Weights of a small transformer language model: 14 layers, learned and rotary positions.
MLP neurons of a small language model. Each row is named by its layer, matrix (up: input weights; down: output weights) and neuron, and shows model dimensions 528-623. Each number is 128 + 32 x the weight over its row's rms, rounded and kept within 0 to 255. Numbers have three digits each.
Before each neuron's rows, "fires on" lists the tokens most often at its 100 highest values on Wikipedia text that the model never trained on; "fires before" lists the tokens most often just after its 100 highest values on Wikipedia text that the model never trained on.

fires on: "1", "2", "0", "3", " |", "4"
fires before: " |", " Rochdale", " Lin", " Aj", " "
L8.up1578:119160122134135158110117059124151161117125138058104101145132070130173102107118100169143103162111111133124116107158123137121155148165105123156177099094132129177111186128102150037144090098195107147151100157114067084156103118110146138114119138127155118115078155104139113140160050134125214117
L8.down1578:133041219152116157142083103213094069103123171112117109094105087173065120132103150112132119119164072125150132098168154136145139129105123120099138185176097135150101140162103137114160194131098098172099148136089112192167120098150073107114129099105070141135110185103169110102117198136145084103

fires on: "\n\n", " |\n\n", ")\n\n", "==", "Men's"
fires before: "==", "===", "=", " ", "|"
L8.up441:079122134064138043123143120124079105142129148093090088102188097093137074127123086140145144155128138100162090122165141133083126121179146183155125122138102133138127111146144094130166127106166118186119123107103107088103133159143098126128134120115120137100112098141100121074152166192065162120
L8.down441:156143150205107150057114146153131157071152159094119159071137122085121150114141062043146163129077102114097092211096132148156087043094096093086060140051114181140166149180123211148105157156183116129110144121080118100090167128143166104110117126094160153129127111161144092104103118115068107174

fires on: "\n", "})\n", "°W", "))\n"
fires before: "-", "\n"
L8.up414:097153167122077116117104101134189137122167141161108155112139123109097124127026093114149120126164147132138126097167147148131097145168148128100097135130076111128145133136145145144092101106123048150139151180132130069142160074115127113112112107173096149106110149128159071127092074136149080152
L8.down414:110066134156087144140094137066127191142124184119084094111124107105082147160164107140183092122163145176125131148129100091122169131081152125160182128113130196087174145070108167174159146193161142061123118132103142094152127140131130162076150176182149061154106143195153133114137181109131164097

fires on: " ", "4", "6", "5", "7", "8"
fires before: " |", " |\n", " |\n\n", "1", "0", " ("
L8.up1361:143160146130150021131140147200147094106165125121146104104124117086128161121143075140108140147155144108180114060166168155092177129167130124168148108089130211103163145157111166060091089128148135138135149126069135117152108115102111160166112060171163069130146077138141102126136172094112090176
L8.down1361:148146131101095100174048143145128101139130098115141126169093130174144141133099162144100151166083149124134085106167109119173165148096111146068120146158156104143131117089163141122122111126170135138127155050123192086067130138108164117179046111146156132136153147105149188101100138185102098105

fires on: " ", " |"
fires before: " |", " "
L8.up836:130100077131187061189122134126131189158114179165156121163131122090115136131153153159186120086117091149119082139162088167045083078147109162136138096159176100110126089193214142164071146116153130121056131155156168109161148089157146217089121051118113137186118112150109184113097111153101145122
L8.down836:110080116141103126102107126129183129143068181133108131119113047161125107136133080076169141056130110090125159143151171065166204129115095123125176131121138108148147135184135160173139135154085115135132129168118110153114153185113129154130069121160141158154166157108087125153084118134099117101

fires on: "5", "0", "3", "2", "8", "6"
fires before: ")", " |", " (", ";", " |\n"
L8.up570:169115150075137146111092071148114194122157120131160112150157113087146166132147146142185166149166109184116095154138146124125136110133159135120190179127176129160089153158206157162126125111072116109129107102144143141195093105114081101128103091116138153146089096133135122166173133156162151125
L8.down570:185159107095075091119068134117091076111091105111159098149174134162105112132102153107073084160134158127110098169120109133102100159153148191108121094148127148126125096124128139143117134130164134097105066178168117089139067066100144153136171154050061170094090162081148146103105063127130162120

fires on: " ", " (", " |"
fires before: "0", "1", " "
L8.up858:138159078137134088127106129173131154086157125140123108142127117089171117127121162129189135161126126166191181166193101144098174132114132124115107112034157172118145169106160165094105156103104110171140133144089139103145188159128139135111083154133181171145059115124129179145081117138154237126
L8.down858:145117132076119142108115220177120122154107140091159129085117083110099165100090121154147127149072124114144125094160124096083157072160131107164130190115134116085110140109131136103103094159147143078163158100127173197106100156134104143095068169087126164128134131144114139141090108164115124138

fires on: "8", "9", "0", "7", "4", "6"
fires before: ",", ".", " –", " |\n", ".\n\n"
L8.up267:213126195105143058171087138090170181184169124113212155173134096141120172160194123117164048142156186120151103129136117087081173172125126102169109107145131147178143113155092120138197120140075176139139100094152127124069107090165160174177116067082149081146093133099120090158147117082107152090
L8.down267:089155121110124133084131089172161174143124114159114184148175100138105130105146114073180079119173113155160130061111084045075193151113158150151141113160152155142128212131166081106150110097127129049116148166139136163100126125146131115143108115185087112165107102124134175111110143112119107107

fires on: "1", " it", " Votes", "0", "3"
fires before: " |", "%", " ("
L8.up268:171152093127098142158135135140132132114145106067132084120136037096150145144167198058102158115129146113131137192090164118063183120143125147081101117087135136121142165160133183144052043097109110093101187176127092189181120109119183115052131071154141115088161090105162106183151105116088148193
L8.down268:116182109142111091127097181121147125136110194109116142160114119096122134137122206184131162153154141098123083096222130085151141175141174104109146099142145163090125132108132123118121111114121053133145150135136132119121123174101129080159162104122170117163094220126144084137132127139119151118

fires on: " of", " to", " from", " for"
fires before: " the", " his"
L8.up323:055107156095121091096113101107119136098104171172154089227124070130119105122117090172125112141144082106190175072150107089183105098097145124116071116077088130067138147177155128090146166054138133127083205122084147136132175147139129123140137128151155193154110165102151116139108121113142173170
L8.down323:102118156130151123124112057099216086108141032134132125104109134167141081156118087145126139137122173104162166142149201122131113202070113073180097160078150075104127121103129130158112082182061074146124148136101072064187142134152113097094132127208122120141216207121132198149038082191196117096

fires on: "–", " |", "-", " −", "1", "."
fires before: " ", "6", "3", "7", "1", "2"
L8.up126:084134146155116164094112093133098170146174139118114109159126123082163090166120152142169144137134139130117186105154154085108121145086170224214152100060138079116155129096171161123144112089148067137082120149059147168145109109162139151135120157161147139118074120165112102132125155122130161150
L8.down126:091097080134137146071104159132131107060167097118091146146134103137112118157179099194166091126102105076163104091126162146089107124174145160114130151166173121108132176150153111080116094170212068165075081081174139181163112127079087133126164117132143140084148127127081130141125128144090079059

fires on: " |", "6", "3"
fires before: " ", ",", " Anthony", " |", " |\n"
L8.up1256:126151134172111155160139068149154155112097081047109045098172111170210122143107172143184141142063146153155091112076115112113138142183106163144144085126111124157135156118175132109137124088147068175096106176122114097145093141087132197128097133141141103131152123154107078145139127146120124116
L8.down1256:192068153130146112090096131144133086142081136185093130083115181157101112183194194137149065064131114122102150117091110091087143093106075129124134147149106103152130160085168143156087127154126163130084128216099123181163165180153132106123088123117106118128161120166145153125155202131116112114

fires on: " in", " at", " to", " for", "In", " In"
fires before: " the", " ", " a"
L8.up775:136091153113102142113126131160139111140115171119148075133119114161142110116135064102084132095168092137144160075126115096162145105111146088147198094131172162160160153088129122111084116110100103121112142148108115171133124150151159158153100130124146182135099114126122163093147103151186089166
L8.down775:144143101074196123156166094132114124143112141133080145146122124131140099141143088135132136114144176114064110212118135126120143183109091117078149118068155109146122097133142168120182132131133073139179173117074153116108091144165074173089101151175147096193128093107075151130090137132076099127

fires on: " |", "-", ";", " ", ":", "."
fires before: " ", "0", "9", " MS"
L8.up982:091107099106151110140124107118145191157111118077118141176174143145106056135089087193173161144140138102142130147144161178067165066113150176128112037101106075163117114125115092129151118101156079164149088134111111021198109160150129163106149109190102144108078170149124099103185112137034195153
L8.down982:152115137154114166140139162128121192089107133134105137116100076207176104142177114123192098161080166110148058144142139141113129118128155123127150184102105159137163145150093192122142160138107140090097149117092107144149086141107174159131171186109107121107134112133170113127108094174101120130

fires on: " "
fires before: "202", "201", "200", "198", "193", "199"
L8.up2384:131152138120164185119140138155134128103126180050164093151166113147131153108133096122112140175131128132103117169119093142104069127143139174145175155109077141207120146124172153134150138166077148108076137219126060130128184133099076130123114083119132145088110104147088127150117128121100209151
L8.down2384:116056132157106192150139099145131068161171061162146139089133172128014111132112153138133139180138113097136150203139142131142156159132150118145136134180110117151127111084150112117098133103205158159143151111159160128101084109128090146152136140154156110079131073161102137158188107119230106107

fires on: " |", "0", " |\n", " inhabitants"
fires before: " ", " |", "|"
L8.up2024:101110152080153174080105140129184140118132092084093103059179155147116148125143100110165103094181131130083134134146135158095125135103139117092118083131098121163105128147148125125112066134133103136133141117150141096175153150119151152109118087159103111098164104146081123173105126137073180184
L8.down2024:193177116118096129113133135142081161079181135127142119128148124103140120157103108110158149153096135125107086194151182155131129110141135130150086082138134085142117076069097122176084154141175152166109116110143118119102136025173091133100151110096094120233152157144158138146149084140153170087

fires on: "1", "0", "2", "th"
fires before: " |", " Rochdale"
L8.up1784:096147117153167172087083095091118163085122117127161088101091100119110064100129121151121059133106108123103119068124145123145080151071151129103096121085114133123085152155126123072177133103115098094166206121112056093130108122088140104087096111141114169137133095162129154148142141161090167156
L8.down1784:073121085157148092154087142151113195152113078122123156095111139126123114144140154120114100136144113158132114098098150191071144168135091187173184108158145098118102098109122092139123172136184128186125101152065165157145078089121139185078144094115097182142124147081161077163114147154181132097

fires on: " |", " %", " Television", " /", " Nominated"
fires before: " |", " ", " |\n", " film", " +"
L8.up1916:141090152150110171102101097121187148149143110139095086152093097183107092125104174122199100119141176161130104145079211078152087112140126145113115046126117087176181119145126140047092072112175109099068100119086113143157131094169127102142126056177128111118123128133123075128112101153164112122
L8.down1916:117104187146120112076081081140114125067145073198099141159190121156108120043177144170136147110124079114089146124147118110128127103127133130121172186126142195128138181189148128103145166144085138170162120073124130190112082131204120113136136144086155096137133106117212111160125121110144122146

fires on: ".\n\n", ").\n\n", "\".\n\n"
fires before: "==", "In", "===", "On", "The", "B"
L8.up1574:078066154087129084101107156194137115141120127148132125112191144117110127106143179155145149169085088128112140177167090074114111146162105170130140186138131104173133146137090124136227117110161161150040064074039145111112112037179159139074148078134148140112148071171096078092180080143057145142
L8.down1574:134109102110126140146122160165138140101091112099169146121114142077161157101144132149148119111138073111123146141161129127125147110114131090121076192101118150106172090180121137163143209116111040100169159148148130129071119162159174089109113143138190147160115141096164169100119054159147088070

fires on: " |", " ", " as", " by", "–"
fires before: " ", "0", "1", "2"
L8.up180:112062122113138134084182158194112215145124159101149093122111140161102098201160110107201120165154157088187068178090137141095068141100174152101109071122190183077112121135140152153099078099157112131105092100138125134133190139155135169136125120170168151129144169197108153120153034188108178120
L8.down180:118170125143108137170086150181129125179085081088151127125109162088129094124134156124064111105156166159134138111122144109045136122078162181140121063133065104100104129125081112137147196138124155109107132088111115111155138192110091118123135148137182189132146151132110099097126113106195168098

fires on: ".\n\n", " |\n\n"
fires before: "==", "===", "The", "|"
L8.up1935:070077152108113053116120090117131111170144173084155112105166146093076105105149158142128100137146092144146098158202119143129128160142147199124103093072088110133106118168143134160172097101177102191132190109085132136105171116213107139063138146105123131091182131119152094048083039180083134137
L8.down1935:144122090123093083109117176098124160142112158068122171124137145050145148141110091067102115141084097100131054163133174150170145101130128103085006126060120162125217085154116179160189143158159115121095125125112136127067179157107139114133090107099132145103108130146167124125139102135134067136

fires on: "199", "201", "200", "191", "198"
fires before: "0", "5", "7", "1", "4", "6"
L8.up2353:097096142074133080100054101145149120164098148073142068134133170131110096122153164131145141110141136142144102101163142113156158085118112121117171092151063097164176149130160145051151126142119102099141084150033147121168108133112163128157061103155101156155094128141119123113160137128098184124
L8.down2353:168126162072076192143125213146153093141087099138115093170093142100081105143159174115112140170150173096109160184136068067183092139191090104116135123186135100140101120193189113176144134139153147158106114150112102138144132125100115119179165110143085096105143192075151165161136174128173083091

fires on: "0", "1", "%", " |", "3", "2"
fires before: " |", " |\n", " Aj"
L8.up1678:090081057154130137059146100099169174095152091041108091143175096134121176106111142177086106136155083125225169174114199127135172102129125126183093093113119052214122175087120112114115105150138115157141095168161093120147090158160126143084104155195199116033070118126124174114159122188147195123
L8.down1678:077124077170119063133131187076132130143101081131179213101085090177124146185083109129164160131142123169159168118192193081127095116101167106174106143118153123057120137160117127125153113063102117108095090094103136074122156117095150037163096065087133188116165114097122187107090090165131162118

fires on: "1", "3", "2", " for", "5", "4"
fires before: " |"
L8.up1309:100140122132115118108091131169134097118066170143115131181096070163155088164150145130146121104163115120130152133094087069144123111132077121165136103081141167147139107092158156151102106185104153141090127079148098121199097174165093156089054148159203169109124148141161106140150095097134190182
L8.down1309:120117076148165110054122096112143123098142162127170085094129102123177100147123142120103136124144113135110104076107148147123212115168143086118186152153133076121103160098098137195080089117153075128142156146069139113150066083154182150148140124148100146162125171175091075080126184148114145120

fires on: "|", " ", " part"
fires before: " ", " of", " Total", "0"
L8.up1113:111117149160112131094132123128092139122120169114135072146142135153104163143122141098170157123112189182141119101085105103214140124107122052142169173098122150089080124122168072063118114164130081162077142096075165185132132143112116120097097151103167116100069100059154151181154080122180210115
L8.down1113:133092134113115080187137241191125138136074138115181138081142123136135161136120188121174145134179105155125113129172132143101057064107116154149192126129110199081161068077091162125161158130187172076100150116147141133147169175157166153166000109122112116074149101134168092141136178119149083181

fires on: " ", "198", " On", "202", " on"
fires before: "202", "198", "201", "7", "2", " "
L8.up1958:133119078115124103067070124145179132122075154054132101143115165118192025082157143179158153096099112181152161153101118133101131127152139132185105063163075085198162150128087118109089109158172123176089093137127117118138110113206140155092079084143150123099133099135121122064156142142158198168
L8.down1958:109113057158144147152139179147131135097240078159150174132115124121086131160110133100184112121168173114131125188134156124129182126199191192173067154139189090110099087134147133150084117150159128111098109088149105138172124143138130192139057119119132129124125166167035132109101103121168075147

fires on: " of", " until", " to", "On", " –"
fires before: " ", " the", " his"
L8.up1991:151104114098190103102158090133166124126130141138152113118162097129143138120166125195205157152083092123157107076220069119182122107169162099154054129130071208131200155157143058105133114142139132133127121063106129098156171112122125133119132115083118109189108107200165095110136158090036131108
L8.down1991:143167151120169120181112094160169092200104144154140134154118084145087142209167162080124105132083148118113159128111115119185128226083076103071083110129111077160161118072122135114141144117138097122154145121103139143113134161165081114128114071156098135147132181099079165099134066113126076144

fires on: "202", "199", " ", "201", "198"
fires before: "2", "4", "0", "3", "1", " |"
L8.up6:117172108091202096140144124163108145077113094141134118198073119131115169158144098152148104131156178131162147130121100102112172123151099121148127120103125175148100122114108125118091041133143091112170171071063241124094200136154115093127094116146170083207097123052168178111122118117123114135
L8.down6:059143141157099178117149093139126119164122153122097127118141081113135107168088102177127101112073124112178101151141129145173083141160165129121181090123059156091103133120132127093071101159116061176061106088187159147101078148164076173131161144112174136122116127129174158125116148092138102147

fires on: " (", " |", "==="
fires before: " ", "201", "200", "202", "197", "0"
L8.up1878:136140124095116124138135051187163187084128145124108132105194116139122159169138131169157144108113177107120148166144131135059074168151115185141102112110085105165121138132182134115140136114106150136117077181085126173138200194104102143072110131166094175110142084111117099118134122097109173105
L8.down1878:190169142137084116106144040134109128145113113160152108117121124154115145110068126148151171118174079160148146135149133083093065132143083085137139162193146100123089084125170109197135098168085197147165116107098128133085113148110099152076156146136154123152185173119141116194187182101188141161

fires on: " "
fires before: " -", " Rochdale", " Lin", " Real", "0"
L8.up2083:138170133059165059101155159204160113126127126136121129190085163086125102151081121147141130175148095117142136141102167172095068100143119164158145092105051138164150159072116069103097132133108030153111149141136132131165164198190166142151126144231104108099146129115128171100189140114116165159
L8.down2083:171232113102151144145096107195097116081140098097124160162117110158155113134126110148159127141151105101092063103211152134077151098096140103109141161167162051146151124116124139135142114138114134063135182120069124140116091157129042069148117173154141154136120164086138164135078145181131095099

fires on: "9", "8", "7", "3", "6"
fires before: " |", "%", " |\n", " (", ";", ")"
L8.up2496:118121177111145133118095160157080111131160173126102152132130162125121131075153178128104119165093153163106086131132143135085079118098083146125092103097126098118089133146110160108128089125120129148147115160112175141177070099099090136082093064111080166140124200099127101150196108123079153173
L8.down2496:153175127060086144122052113134141149089138132162171145110116191103177119143107148157107170180152117116137057119135125111145168134138145178146087123147153153110121095085109132173062161212133053139125094170164121149166188148168099136137184179062136158160060174114180104157107097149172134149

fires on: "11", "5", "17", "18", "4", " out"
fires before: " |", ".", ",", " February", " |\n"
L8.up21:163130116060168082115097121124107124159118158080139084113166168140112146140126051162142148119164139149222102138149167064086154155158121096115110147172162157173148158188124142142152146144173107149161122105086140155117092123139169185103100130093141125112186129065117170138129106149080153132
L8.down21:147063109123125147128145148149128138086140090180157158110095100083142102119133102114112069120107102183136109119101138124114117089151161051092150157166186108144087090154100151194135125091125165111136101124128109097166152114126149144109134154161100142059105034092132107165144106107114073108

fires on: "0", "%", "en", "00", " |", "1"
fires before: " |\n", " |", "%", ")", ";", " "
L8.up549:163098156093084124146125106130170136139203061129136150123129128174134135162106153146136127152114103148078117134182151129157125099085113178176144154163136073175126167152149111155126107100109141131153137150088124141159093157072186143130075093149136118053033114110152200137107105178095210114
L8.down549:095159078111078113121113104113128151115142085143055114120152133146141130116097111158162184173081083145159119154133143185144155169154189147107086096114140099168167055134155115107111160166157132139206074178100113105126135149163145152119182134121062106131149075124114107165105116121140158177

fires on: " ", "0", " |", " l"
fires before: " |", ".", "3", " ", "0"
L8.up599:073101126105101122139145126127156164129126132155099082155101153134143180150083194130214078132173149181180138141123078153103104096136088144144160111123151174120128140111143104160106137144149134117084105090117168138131103122078124147118105076155130121107101111086140179170076149121176103135
L8.down599:114074205123135168077129134119122201155113174124122098115102138148113167133181062091155129090087086202102087154104116106094166119114142135146187093106124152084145163133164175120136100076076170123159144148113115129209194124113101145135075106157125125118132246135076113110113123175111152113

fires on: " |", " +", " %", " .", " |\n", "."
fires before: " ", " +", "|", " |\n", " |"
L8.up201:147101157161111131134113062173156079158139086087150132162134125123161099180129126141146115172111110185122118137120155146157155134111160144162138101112123116123117163163144120130143096068131172142102109118022118138144140115129101129103102105155127092106162118071113103117131134132134061188
L8.down201:124100164162097109131119133099041091114158115094092166147156174113120111099095062173075106109131130130109096086138131165142152156163128156136095121108157170070186103132110102187157057133105088102140136108121129147108160115114108125108075162109124139130129176141130139137132161180104126176

fires on: "–", " ", " Preceded", "7"
fires before: "201", "199", "202", "–", "200"
L8.up2261:138162095060136131104130152174200158173169150090111099148179107164109147110096093117148189121179073133168110106109143108182189164125117164081190144135043147185144165185087131110153108127126114103114161152171150118150119086092180219115084131219075127121064162115132137110156100148075134120
L8.down2261:155128144041069100096155095141126132198222070181097182118089182106100122132102140180160121129124166198132150141159128131058104120125139153200106092154136113103171049167136166115125125108132133074195087091107075123042115106142153122109159129133167111129119086128118077165126167149102106148

fires on: "202", "198", "201", "197", "199", "200"
fires before: "2", "7", "3", "0", "5", "8"
L8.up2459:148120089116115085116110143158135156144118155140138018118119157132122097104156147151181165147074127131110149176145189092119150110140167118111163104143162147117161166215114145141162102108150151108135061124157105125172166120153134170106083093126130106100119106167122121121161101081165181121
L8.down2459:103166147097164160120120151168163102119130133109109141136135155116130089170167156127128153110117141126137090099124106051160125120136117170181098107116134096132112112125161071103159082155151124114140061173117135089205129161074131137157069183093145171141087126142112189172138115067157108117

fires on: "\n", ",", " |\n", ")\n", " ("
fires before: "-", "|"
L8.up2536:132138120114064129135147126161132151134144091118138055117153089130168155163113114158098139125161146155116112137151153090082094180121124106121114135161091151204172131184186132139080100170115122140131124146067154100094142110186128161133134037130147146149115160168134125136160132175164124165
L8.down2536:125079149138123076188144116107068104116149130165141098114165102176093062085101151097140082144074125134150090107172107158103126105101204118128130154072085104037161131115164131072191116169104130116162117108168147118121086137113104144075146157166124095081145104168083182117107094121088108094

fires on: "198", "200", "199", "201", "197", "195"
fires before: "2", "0", "5", "7", "1"
L8.up1668:139111149178116139080134125155116102126095134102188051094099127152112156055137161103134053128122141132144133123076103138112128143148096074142113076136158202132128109154144120112169157193149090169130112146101125156145097131196131152149095170123161157154148186153174094149142097085113140134
L8.down1668:128122118086128158148159169108209148104143149150125192118158206145098121189105108112178104112169148160147134146124089097176113123113144176154147103160131094106145153152129141132148096145111121101160107188145186137063125150106174097103139113124069124097102125093107136166128150147096124117

fires on: " "
fires before: "201", "202", "200", "199", "198", "194"
L8.up2337:120154096152140123141112107125165158093088174029172077158173112154155129097151079191112151104096137147113152152160111116182138104118119173151174143156129085181122139133114116124192125142168112153093119127104088038150146189185099138096070122150099098159142127139150137104161164081062204154
L8.down2337:065054159113086168149177076159136100138202066200160168117149154139053105132071118100187097135126137119123125165125145160106124152148122104121158131098104127143104125111145152096093146112164127158112157096141127110133103112086040177164093118147154149102165093076074156103176112114119134150

fires on: "-", "\n", " •", " UTC", " career", " medal"
fires before: "-", " –", "\n", " •", " |"
L8.up2205:093142119163156070133097070121109135206123118159116153121090163138156136153076117104131043125172185105120155094117198088184059126143120103128086120082175099106115143136160125129058058100116143122154162143127116127092189137133155101086099175140116122131047163132142132123079108115163137104
L8.down2205:140129180132108092138127179131156175139114100144174135109158106158187121180102135112116151169107070126133115119140108120119149120177108122207070055120130126119124089131188148181142086169104123122154121148121087142141126126107148135131057142092129096116122152111150092128098177143110154112

fires on: " ", "ger", " |"
fires before: "201", "202", "200", " Smith", "197", "199"
L8.up1647:132132107112129121177063122215103154108162141075114105103145152155116104096105065099109153100123175111147158126124130149129120139174141162176160111124132177148129131144162099071111119142126128105053140118135110112097199179150124141060106090180111168115124101190153133053148170093154129138
L8.down1647:098128141153092120092109130180137110116172125132069159068137115138162172133077180120167130130129092089167147207088161113129111110174134095132106059152111110090151151154148145140115104122154168075130117131136097122114086102109133144129162167117180076102127160125106097133137114173135155115

fires on: "2", "3", "7", "5", "4"
fires before: ",", "\n", " |", ".", " |\n", " –"
L8.up1436:092125091097103053132142094159231146119079076066169096136165063104213091169169222120187127097133138108145124175099211073160172136148139216111010078146111138136129115189103130122135085125132151096122147133123113133131137122173111138150047068129158111168058186167142088120142181168124119153
L8.down1436:147196149089120131138095130157081146131113130160122152130151145147159160141119148128105147140172199162092162193102120108088116134108126092141089126126151164136124112053156125121118081162122107113160068096143061089132118122111110134161090121078121148125098184162090146069138141202187180136

fires on: " ", " only"
fires before: "0", "1", "2", "3", " the"
L8.up1059:164075119107119108090179153153159194173180124176130104151099136124069102163131141172152136143120147122145117143135113128120080099126160151215134084057124079158100104129172130131173076078100123077106167148134154127197190153158165131122125135128172147095065157139114116114115080149173174126
L8.down1059:092102100124184150129104146133129109161177073189143090132129175130129126111112190098088124114159113114127130162193098137161078109105101067131112054108101171091130202108110094138139132098166146091072132154154101099115198150127106153229161161149136136151143140126148145171106141165120136100

fires on: " "
fires before: " |", "2", "3", "5", "4", "18"
L8.up1794:134135089069160064129140123127125164069121162121137120186160147131139183145108129189119091118144114130103091084163188154115103092108147108137110112094168076120153165151111145129148132115161140165120165109129115129209103141101128170116111156205143103151113122132181124140114110141152201108
L8.down1794:172133123100146140118085116136166128130060081129143081147091107110148128146104171157089112133140107118078126099142124153113157169118139147151122136120131143200131102139105190158117182123178123125078115132126147118023146132141151183140111152111125131192151187194121167129132111116210157124

fires on: "201", "202", "200", "g", " and"
fires before: "0", "5", "4", "3", "6", "2"
L8.up1304:096141095079140103104072082161128132141083124158100155185112125082067179138105138193115128155038132152151123123117095168127060130122111090196071125135114147124156153082102148097145074123118166129124090087081121141119159195142158124138145161133166202075106106068124146118083125114165180134
L8.down1304:136157174121032173131138194158176195149105126099148080091162104168121133094196152156120074117120067137101131091176173048163139137097156103152145098162141070196141129156143122103134136138094148118112135090126113137102148134071092171188120096117077162135190117135096154125158095159177108114

fires on: "History", " due", " order", " History", " given", " off"
fires before: " to", "==\n", " ==\n", "==\n\n", "===\n", " ==\n\n"
L8.up998:151080097070154106135137163145194142124118091138134100160195047144124156116133105132129119115162135158178116171127150139146137165118199144156163099161117174141086137174108160128147124124142053109155149161147123131131105131071117176097113132107067166077123106048102103073111101207109146105
L8.down998:177070123168192114058175126135081103119057089150119122106117050137148184138107166180088137099090129143136093084038138139125123132157128129120138142116143172125122068166083128132169149173157113123119129113081138102168146137135121177130068099127099105176051161143079177075141096131118134134

fires on: " of", " to", " for", " into", " from", " left"
fires before: " the", " his", " a"
L8.up61:108112154119096076090128133124142115140099129119125043171155077149149106143153093135062124127084115120171132114131107127159133107059125090125166106072160156126166173173093049127152159089140112139113118097137168173147091138120107131168138075140137205086115122128145122085113084144178148167
L8.down61:117137167100081159124182104140077115158111113122121112127094146141065141074173101114114107138104076096127179203119149176075124162094125122170137163120171156081075126154103074130151122160125144113107189099133177117173083134106110143106116149151180142155148157127047152179083120132162152125